MLP neurons of a small language model. Each row is named by its layer, matrix (down: output weights) and neuron, and shows model dimensions 576-671. Each number is 128 + 32 x the weight over its row's rms, rounded and kept within 0 to 255. A neuron's up and down rows have the sign that makes its largest values positive.
After each neuron's rows, "fires before" lists the tokens most often just after its 100 highest values on Wikipedia text that the model never trained on. A number after a token or word is its count.

L2.down1268 [ 95  94 100  97 158 119 110 128 125 114 103  98 114  91  77 205 110  98 110 150  97 141 102 133 102 156 153 124 174 160 116 152 121 125 185 167 104 128 171 156 145 146 194 145 113  95  99 102 184  58 151 135 134 148 114  88  95 147 144 116 135 167 148 105 115 171 140 161 142 129 159  98 118 145 134 192 152 122 162 189  94 124 125 179 147  86 175 125 184 123 177 147 120 112 111 140]
fires before: "s" 91

L9.down141 [142 102 142 105 160 113 111 149 128 102 100 148  82 144 146 163  78 159 161  92  64 147  55  87 130 147 146 163 135  73 131  40 122 135 131 145 142 106  82 138  79 161 107 121 146 101 118 135 180 108 132 141  95  94 124 139 158 106 162 168  91 169 123 112  89 132 146 100 144 117 145  44  97 130 131 105 159  96 164  69  94 158  98 143 146  92 116  85 117 139 103 123 104  77 142 108]
fires before: " |" 34, " (" 17, " American" 8, " an" 4, "," 4

L9.down412 [111 132 111  53  98 124 143 119  98 150 166 110 183 151 181 114 170 154 143 108 145 108  96  82 150  96  62 103 118 182 121 165 183  79 114 100 179 125 140 166 116 106 153  92 126  90  94 100 181 172 124 112 142 190 104 157 117 122 115 134  77 122 126 149 163 145 120 104 149 180  99 128 227 144 138 199 150 155 110 180 111  77 112 126 117 196 134 143  95 116 130 144 159 188 112 130]
fires before: ":" 40, "–" 9, "Population" 5

L9.down1185 [119 176 143 140 167 117 108 141 153 149  59 128 148  88 135 133 154 114 152 111 175 119 188 117 145  80 192 172 117 132 228 109 179 169 181 134 137 129 152 103  90 132 109 123 141  99  83 133 172  97 129 118 156 169 167  59 136  80  87 137 121 104  81 163 180 144 130 139 161 125 136 134 113  44  86  83 116 156 153  47 158 110 161 124 123 159 110 140  49 103 171 244 100 135 160  90]
fires before: "." 57, "2" 14, "1" 7, "3" 6

L2.down826 [ 93 107 164  81  91 150 115  97 135 102 116 144 154  97 103 107 142 111 132 129 191 150 106 158 110 108 208 105 146 145 171 119 106 162 119 120 148 108 124 132  87 105  89 119 155 159 148 210 197 105 127 121 165 123 100 146 166 122 134  74 143 112 113 104  78 161 122 122  72 101 145 120 101 118 148 181 106 143 168 131 135 141 106  84 112 144 117 154 163 110 116 121 145 169 130  95]
fires before: " " 36, "," 18, "." 4

L9.down250 [132 115 132 144  66 152 170  88 132 144 106 146 148  65 170 120 115 133 159 184 123 172 122 165 106 131 104 108  88 149  92 112 110 128 108 133 175 158 177 130  78 140 190  71 141 119 174 139 110 173  98 121 163  89  97  92 131  82 164 115  95 141 132 129 138 125 106 116  66 175 130 165 137 104 118 101 167 110  79 138 112 100 188  66 110 105 135  62  92 165  95 126 124 122 134  85]
fires before: "\n" 50, "-" 9, "The" 4

L9.down1396 [133 145 123 122 141 125 137  87 152 154 138 116 171 139 118 119 106 104 124 137 139 137 125 129 173 158 180 122 104  99 190 106 187  61 124 111 142 150 163 170 135 111 150 134 103 181 114 140 163 132 156 100 154 195 160 122 184  98  99  91  97 108  91  75 171 155  98 125 114 137 135 156 171 113 155 130 144 148 132 191  94 131 149 135 120 128 127 109  99 133 117 142 160 188 118 155]
fires before: "s" 27, "es" 18, "ates" 6

L9.down1751 [118 139 148 100  87 105  97 121 125 125 154  88 149 185  73 112 129 143 152 108 140  71 104 112 140  92 176  84 121 111  64 101  91 120 119 167 140 187 145 172 178 146 133 148 152 129 144 144 136 158 207  89 149 201 113 129 146 118 139 118  66  87  70 100 174 155  64 147 125 142 124 137  82 106  86 140 106 152 122 137 110 110 127 181 130 138 124  80  81 117 144  90  90 155 133 100]
fires before: " " 46, " the" 13

L9.down1409 [175 115 155 157 121 128 148  81 164 169 146 107 144 161 146 142 160 122 131 135 165 143 124 146 120  90 103  88 113 107 131 159  57 152 149 124 127 153  63 120 123 113  91 130 128 173 106 143 100 166 123 168 136  86 155 163 104 148 107 133 156 149 134 129 165  72 164 181  90 163 153 138 135 125  71 110 119 159 173 146 117 128 118 158  86 181 123 133 170 141 128 168 104 199 143 164]
fires before: "4" 18, "3" 16, " |" 8, "5" 7, "6" 5, " is" 4

L9.down655 [143 118 159 150 110 125 138 128 182  82  93 145 130 142 146 149 137 113 161 181 194  96  85 131  85 137  98 106 118 101 175 108 164 139 159 156 187 206 143  76 120 147 139  87  88 167 111 157 149  99 145 158 119 156 139 156 119 161 102 119  89  97 153 115 174 122 122 134 106 183 108  74 141 104 130  81  56 138 146 168 119 133 171  53 121  97 158 164 147 107 165  72 131 133 141 120]
fires before: "\n" 23, "==" 19, " also" 4, "l" 4, " ==" 4

L9.down983 [101 132 191  76 172 203 102  74  92 170 105 102 125 111 203 147 154 160 119  98 181 130 137 118 134 160 106 107 192 110 117 130 150 127 104 108  96 116  84 136 132 176 122 161 106 153 154 161 134 142 139 159  90 122 175 162  64 177 157  93 150 129 128 102 107 124  80 146 183 118 138 108 166 131 164 133 112 116 123 104 107  80  85 152 166 159 114 145 108 160 129 136 130 133 149 105]
fires before: "2" 25, "3" 21, "4" 15, " |" 9, "1" 8, " =" 7

L2.down1685 [164 167 157 160  64 175 130 137 116 120 174 156 121 150  90 118  98 139 154 114  70 129 199 190 153 158 117 148  93 122 109 112 118 140  58 121 115 158 140 122 153 129  87 145 125  96 158  90 140 132 113 104 176  79 131 114 123 148 145 147 116 177 102 166  98 124 110 138 100 111 108 134  82 174 114  43 163  84 106 103 107  85  82 107 173  94 168 130  59 128  71 151 181  27 174 102]
fires before: " " 39, " to" 6, "  " 6

L2.down541 [124 109 166  91 206  80  82 181 161 124 157 149 113 164 142 116 113 126 183 103 147  91 124 133 160 157 166 103 151 102 172 117 146  82 130 119 125 165 184 156  89 113 109 126 105 154 127 125 200 136 131  98 143 129 160  83 165 138 152 183 130 108 136 163 140 111 180 150  96 121 155 211 118 163 126  94  23 126 126 128 160 101 137  43 164  93 124 121 156 131  94 139 148 112  98 115]
fires before: "s" 95

L9.down1690 [166 157 151 170 106  98 146 113 174 126 112 108 106 178 128  97 157  99 165  91 166 185 121 120 103 177  95 150 119 154 142 163 143 105 124 155 120 157 142 160 126  94 175 167 148  91  68 115 160 136  99  88 158 146 179 165 140 148  86  98  84 112  83 170  90 152  80  90 128 186 151 173  84 162 102 124 173 172 128  97  74 109 173 111 125  99 158 117  95  91 120 127 141 148 110 170]
fires before: " |" 31, "–" 21, " —" 12, " -" 7, ":" 6, " season" 4

L9.down731 [ 73 161 128 136 142 130  93 112 126  64 173 149 135 128 132 151  90 128 188 108 174 189 103 115 141 140  89 112 109 167 136 117  98 189 139 123 123  80  97 117 136  88 123 122 154 164 108 129 140 140 118 126 144 128 132 125 161 102 138 106 106  79 153  86 160  78 135 139 169 152 138 146 146 112  89 107 105  89 142 142 122 132 126 159 120 147 116 139 103 153 159 149 130 140  76  89]
fires before: "." 29, "," 18, " and" 9, " in" 8, " on" 5